From a checkpoint of a small transformer trained on Wikipedia.
Size: width 192, 7.13M parameters.
Architecture: RMSNorm before each block, rotary positions, no biases in attention or MLP, untied embeddings.
MLP neurons of a small language model. Each row is named by its layer, matrix (gate and up: input weights; down: output weights) and neuron, and shows model dimensions 0-127. Each number is 500 + 40 x the weight over its row's rms, rounded and kept within 0 to 999. Numbers have three digits each. A neuron's up and down rows have the sign that makes its largest values positive.
After each neuron's rows, "fires on" lists the tokens most often at its 100 highest values on Wikipedia text that the model never trained on; "fires after" lists the tokens most often just before its 100 highest values on Wikipedia text that the model never trained on. A number after a token or word is its count.

L3.gate654:468502546513477469524489505499541426522492469555479538532605499502544619507445521500511567548528574516495482484513470409512513475457488450558508534515457568486467476512480508541415492583523439514517510516505526429532540585495528536539489564548525457489482525512536504487478495456521562507519428501497469471465513568566472548512537488528545413519485455481528476537484478533610489419512
L3.up654:503529480505511441513496495532513535484526512519520532551485479507479498510506516504412488478500488464533416446537533477500471519489423485528484477457532491532532520477506516410473446479543527566499485437433526404495503538412456457502449469484562583488454458504499503509546531473508526531460443516471494525414525490561510546537463521493427465497461575409488470474487440506482515522461
L3.down654:543434498488500572535582495469468446530466506502438520475471490500552516486542439462503512500473500502545505491418511544492569539479575458461477525533481494498572541552549516547496590533525418453548516522513438502449468455478492515583495445545415425503414492516411537558547447559521588518564547500484517498514450471508482453485489513488433499481540454527495489451520521499507532508503
fires on: "ine" 19, "age" 14, "ery" 7, "ry" 6, "y" 6, "ore" 6
fires after: "ar" 20, " vill" 14, " part" 6, "al" 6, "ent" 6, "ust" 5

L2.gate206:514528439551380530466506494543526533488510518502505608497480501416555421509528550557504486540504515534506514475563342542523511498484564450526503514428498474448464479500424504428520492513536489453497537467480525489425555456527525500509486453475404453494517529484493445545570506490490509535476556526537553512530524503477536506549450512486516539490524462542560461610494529492547495547468
L2.up206:519521389460440526511524498505471449494553420498508489488413482521519448437477458573487501607494526568475472485485512537518519501532512488495481527449524538480516499565472487530524542484556521472565557422535482485498449452450508483489508521504437551460498532549422461528553545445528501564506525579482537558500502493512541521452498521470561455580591437549584469540523455467503505496578
L2.down206:465532513495523494580476529463499505499449433492519412488446471603467601490492499514456508478478529474510483586463565467501518445514540465484471502533513479491544568526609508507535533432498432589467472473477482556528533529502465582512528533463511499543486479486485451471474513493490495470486536568495415508517451491540403497499474554535457488542536489443566563505530516479509462521546
fires on: "im" 16, "red" 12, "ay" 11, "on" 9, "ong" 8, "ie" 7
fires after: " E" 20, " J" 18, " C" 13, " c" 6, " B" 5, " R" 5

L5.gate521:566456486522475592501409454508441498567517511463426469535531507425478473520509511492508547468506542508495474525471514528475477479455477402409543511550518410537488539492563459530497445474442547487522471477486471574414533499469512511475482521512400501450449438477509514439527526449471458473505539512462460458532507502518552496473556574446562429505505475501502474465485468519514543557572
L5.up521:516447582493532477444516491501476451527445515536525502478442464505535552506486588522499516475435391516480554484464472456490573466510510479467515481501456547501477521455506485536512511485445526543558555473468483515489452481505459439509467553519471532554513491501505434444480546559493579497452505438383503524529502465479475507519479517495572576571442553494503514490418464497458452501480
L5.down521:516462512537468480436521462494520599530541514548578466494505455528486536480478474518460554553574520492472463560474471387585459407498462464493443566536540550488487498441522570484499508457480532454515531447525531474481557501445503505499476456486460497506460430454439536525466490511551464591451539463459485476520503478528512476486485494553477412515517450455517575458492555529431440498505
fires on: " to" 29, "s" 21, " well" 9, "t" 8, " his" 6
fires after: "'" 20, " for" 13, " as" 9, "ap" 7, " due" 6, "or" 5

L8.gate297:418482484467438567592485565531435498446434526473557443496566418473476437467472456510492515533560500482552532539487412492546444466529507516484492506520471534507440481489530457508496405473459490488481495487434501508481461495490531517471520442557567457473548493559477426457481512506490536417522516413502509511504521473469449597455504505473495485527541491452499507538530462588486503569526
L8.up297:492471552447543500454488526508522464569485478494527423530457448544540590577432517522478556527530518486484447553530538460512444507594493492505483535526480457585491497477482552503557503539543428481480461521526506466458487474556502547488409485526532500568500537483447558555471474507456513563526445536476494504429559481482445486456474488476591492495486494485554468459457461492529473472465
L8.down297:507419537446509448479430464468485502519487436466512544603501487554549564528411510489512575465500528475439486480548499440580466493503587454478528574496488522496517480509492484586515548471529446496462394410510475494545500522573470541549458446513557539556509478533489524516546529508476544438542569465478496507458544462583477507454455536508553500472534531537524497484583493545513483511527
fires on: "C" 15, "T" 13, "R" 10, "D" 10, "P" 8, "S" 7
fires after: " (" 16, "C" 14, "S" 9, " S" 8, " C" 7

L3.gate556:421458425522441512436474412373512490538480413485545519460532506525475517472492513509515496452544496486528481544507506479540488500485433513528497542514471511502475503495471463506440458515453514497518542482536632524477473533463424446425478456506507531534460480504438502434528532523472497461589515533456515505548553581535479538482541520480479459538525525478503492495502439554469522485518
L3.up556:509460488548540541432554480450562559508430528505513523455541483493487504507412518456473498454497436557510548482504518479508500500534465500446463485548477499458513511465430522580438444479499497486428437493468553502462498503502502474469509492487540507483471578492522544480463501575445430530588488539623513483545534509475494593423453475612459428470469480515531493472561458543492458519477
L3.down556:577504534539492557442540543502512573520480535477510433470501410474562470473445472520473519466481437586479533451456464466492563438498529445440502473522501491424547536487468631580419511533509521512494443499493516459466526452568514572507556478534433467505453518549463542443541515597514407490504432473575502481476481461440457529502476457531488473416465509468459442474458459485522571496521
fires on: "==" 34, "it" 12, "====" 10, "ec" 10, "=" 9
fires after: "\n\n" 57, " s" 20, "S" 6, "s" 4

L3.gate239:430449510534507553540553526477434494475618529540535494499564475498574474491480517487583518519529530419555500469514494469501549494465429504486494547521460420482502501464539527542521464484490514458494513453487516556477529542496554530516553544486446572431502563480544510461420515543511476471478574503470506513479551488509462519455462454493479523470488594499463522479516530517510470508510
L3.up239:534518568463469563469495501523535423499572467492562536502509464531457509481472466504525433492520579575443470541548519525488497567456531441482526496417513484513522468534513532461525530465517439471492578481515536528586476415577488505437509516461470458488520499467492478483506468515577487581551499434532528489511536503482451511501554560458488567508509533504454503481524509496530471520497
L3.down239:529475542516529543572569554461544525465529576572505429520544554549479524490533513514552514539554546542496442490512509545464513506477517441484497480537500577396512520481558529491464551563532491461500496479453515473545437522595452538566480510452443443527414457468533523467456460450459540550571516450478481496486528557540493538522474447508515517520468513531473447486579514404542507462457
fires on: "ov" 16, "on" 13, "b" 10, "av" 10, "\n" 10, "op" 9
fires after: "l" 20, " S" 11, " |" 10, " s" 9, "er" 5, "pp" 5

L3.gate322:516462534505465453515503440417573524521473468478537508461569510487476525451484462475466538528571475524472493464440535403467425509475520518449442507494620521445501441478439492514520538541529539531514558493473494521551498496459465486433478500490549465554479404482551466468449460533453497496469415437488507498438472574476486473464528470451532482419498538491511507529534474520437533493453
L3.up322:470527507524539400466528516512405411525488458394539512445520494446432477491518479486524477440515505515532481413481501461458439553568505468485440449518556529438451474515544549447432444545504543524571438543470516482510479495452493512531474431563563501541448449512485529485474462552510520562568535559473489500556504494455467522547494507503529439502542510558502456512448488504496525587517
L3.down322:529500547522479457468578476467508498506517489461501531513477478423482486531521518534477339530501450492423487454487582593459525492482418523449456565464500462435455477597447492431472511484530585473521547452520461441477547469483438462533434512409480526505469482494489516509509525508514535471462498521471590497512489478503445492482471495538488523522452455510495523456466465502492522541547
fires on: " ind" 28, "s" 17, "it" 10, "ell" 7, "v" 5
fires after: " in" 34, " to" 12, " an" 6, " In" 6

L8.gate259:510448527478514544493471471545543500490474491477541544493379456468446556498412521479509510520487495395608512503467456493509468488541551469518535500514480447523470453507601537501529530465510451449441453475441514458506482468464499502491475503529407533453441508407511538528506500500475500504535496521507420542444541458495491536543494491449456526492479511403580530497505528522529477467549
L8.up259:561448503437504560579534563445455524488464515505504422467508514472496569472435504513536467503522484490606422442547444470463466502460565500449501486513458518559444432571460430474495467487493449474444461474515547563463431503558534562493467501561457491474504513460418475491455542478461463526518497473528488480517546475485520524505534506507504451488470456426533545555510564567462497544555
L8.down259:524554536430500477500540535487549560533458500515567463522484494528465417593451558509470454453477510489498567469582479458525480520516550500484502521462458497474525518461495455550529476498544499498500514522540524443514474434538490538456384542525488509519395466465478515482471476503494532515470499511485418549466538482517481474479438525601471511492561497425563512511545475509462532583549
fires on: "C" 18, "S" 16, "ac" 10, "P" 10, "A" 6
fires after: " (" 17, "P" 11, "A" 7, " M" 6, "S" 5, "N" 5

L2.gate624:466504425473505458516431429468534500487523492511514491481511482566409505450455583501501535507467518464504526453442497451507563538440533538530512500467537518520450425506566455452474452488454461479549484503510504546475506439482472399553607488491502498518433532518460597470515527485437528516467557493459464522467501506512469520523510466478584513471491449492554476486497515520460513491571
L2.up624:429507519496457454529464454412537499521491453503501529504540526479451488480482556522500531519418556499509550515565506463460542529485480468514516461460580501482524477515512494439458516600551484489553492501548502557513470469532412478544466509455466469553536506529463485457398524498477538511520474511527434499492486485502384533478445458507471480458459467565485486504579521500502434529513
L2.down624:528486580602465531536557511526477542530524497458465541539473467535484539459580517494440427488439494509411500491501525483536537467552523399509436508524468523494484505460469511544423480581547495535533473544524481476431432543515511523557487533519517499532428449464466441430514563460512508514580531470505508446485493507568479479538507494497545446518474528482552507467503521509497452451504
fires on: "==" 79, "born" 7, "===" 5
fires after: "\n\n" 87, " (" 8

L5.gate437:501531539423543490464544459563490507550465516507518482575506495497548504469503524564470459514563517444414497499468521434491502545524456519499501460586428467498498497468534449521471497472475573492519462462467522503525493557545474460516509483445433466505554489580515485438556517447460490531439531474466435485468397473479456541535547585517481471536464505473533541448476419479497484407502
L5.up437:511520548508520435501477465503506473457448563555506485526551526453425440546483572494572540540486477523414501558497467553484484508470551537585478456520430457511509489536524559520452467447478511462477527469454501485562515491555497532506444587476499547381457495478460479476497533495504504552444499471464464439468486463478481486517515457501462507544504504556436468538492485552444539539482
L5.down437:479529528475547452493532508485508555467497547524487543499439511508468510455522525477549482486552474529468416482520500508498508483529465500497512455537463478515482490488548524569453543437468467436519438459505571434471466594508506507465540512529426500467494493470506469484396498533549478609477503441438475497580457474433559495451497507584460495572556500459535510477469417521556533489514
fires on: " add" 18, " well" 17, "qu" 9, "pl" 9, "per" 6, " to" 5
fires after: " as" 18, " ex" 15, "se" 7, "ing" 4, " due" 4, " were" 4

L2.gate750:560539563422508528431475463523517510576539431539481477426513467490500502409472496472508565505454570524452501486543501519502500496415520476492489523455499497522505529493482550490525502539551617492487526502414449543468472494509485557485485424534513497539523547489487515486582574467513470525551573442515577506506471573499496534548475511526464512506526541476530496493551521483514455534439
L2.up750:485511527425489467487501458448475501562539468474543438424467529517556527389504526496470587451491528470523519501574460579486460465467498569541468531447488549558476486486434483541502548439481579515506515457505479540395479512536469517492527521461459576469480511533499539513613489477570486460434542537492448476472514452493466493576542535485515457537485571525473426451567424522551438544523
L2.down750:467590529511548457495496510415453487519565490453537496535556435524509474500479562529434470522511493477499510538511580522553563511542482494519459491549553547435529484525497517454458524460478479560486470504484459557535498545517504529483536478509427494548527432496469505493468521405464513489566459527456532498558459483384485556456416509537463407454447445534473529519460520371523494451491
fires on: "ase" 15, "on" 14, "r" 11, "om" 9, "an" 7, "mer" 7
fires after: "C" 24, " C" 21, " E" 14, " c" 9, "c" 9, "ic" 5

L2.gate343:455412484407460430475466539477500432461494507526513443468509493485414570532511467516463546498534494545517507502504458517517460498501501522484584479448472556454449513535454441507459539492504493483524521497550520494439491516548488513495535466538477518453546591602500531502489476527473561492488508566499476472564516515510555497559447506478527547495470553476501435491535512535507453435475
L2.up343:517520406455506451526549510505481480476465536515550443573505439489496585526476512442454529440419473413488499533438443509530557503483463476568509495498487551428409451475505460504535530519526572483528486451550514462466426501492458543468545489528467534482530508486541563425565474450531557550478508534468421473545503488445532443557529472464486560498480535478585519469495519452495494488545
L2.down343:536536476492451434512581488564444549497513514560533456528445459495524499489484531467478472504446550479473578501454536522542534592516525447477476592580479441451481508540511510498519544499449515483512464435461506475526449487433424565526482516445453476476537461447548483528511568495486488500478507484552541556546485455484428421494596536495509523495575484518500550540420537469560498512575
fires on: "l" 12, "ood" 10, "ec" 9, "ac" 8, "es" 7, "et" 7
fires after: " " 37, " M" 13, " (" 8, " w" 7, "-" 6, " W" 6

L3.gate710:585507433524454551510543504472463544447457423481517580469480518514520499486549514471524549541501449496518527426497470540489521557460484463472459536531479449475524438512480431578496512477491511578505441551510535483538541470529504482554458479506551531505507431456403490440446500536542490516507559440456483488423492520462514463447522471474443516507481543546499522505483515513445563451417
L3.up710:465503459498461506535484479457452526458498558528474546498501540424432623485497485494448481507497419468464451530505518498509415554440444454499508525500500513458530487531471521443488476496454510527536467506442477556458533546480430563507594509546494475544504588432523553476452535544529519582468386469435588545516467497525439501480460495542490512500536481536513497521546503460470467433518
L3.down710:517498527514474537502560566511495456573524520457501497477498491545554603436543514500524504507535399477450540459476443450535542511570512525478517491497463450528471446509499514465511453477432492512445487484530500502474506531498476482536484450489434502544474457481511496484579561492539510518472487489523516491474447512562439453556434531529472439540484516510461556466547500525524522420520
fires on: " be" 27, "|" 21, " well" 17, " re" 14, "===" 5, " was" 5
fires after: "\n" 21, " as" 20, " may" 6, " to" 6, "\n\n" 5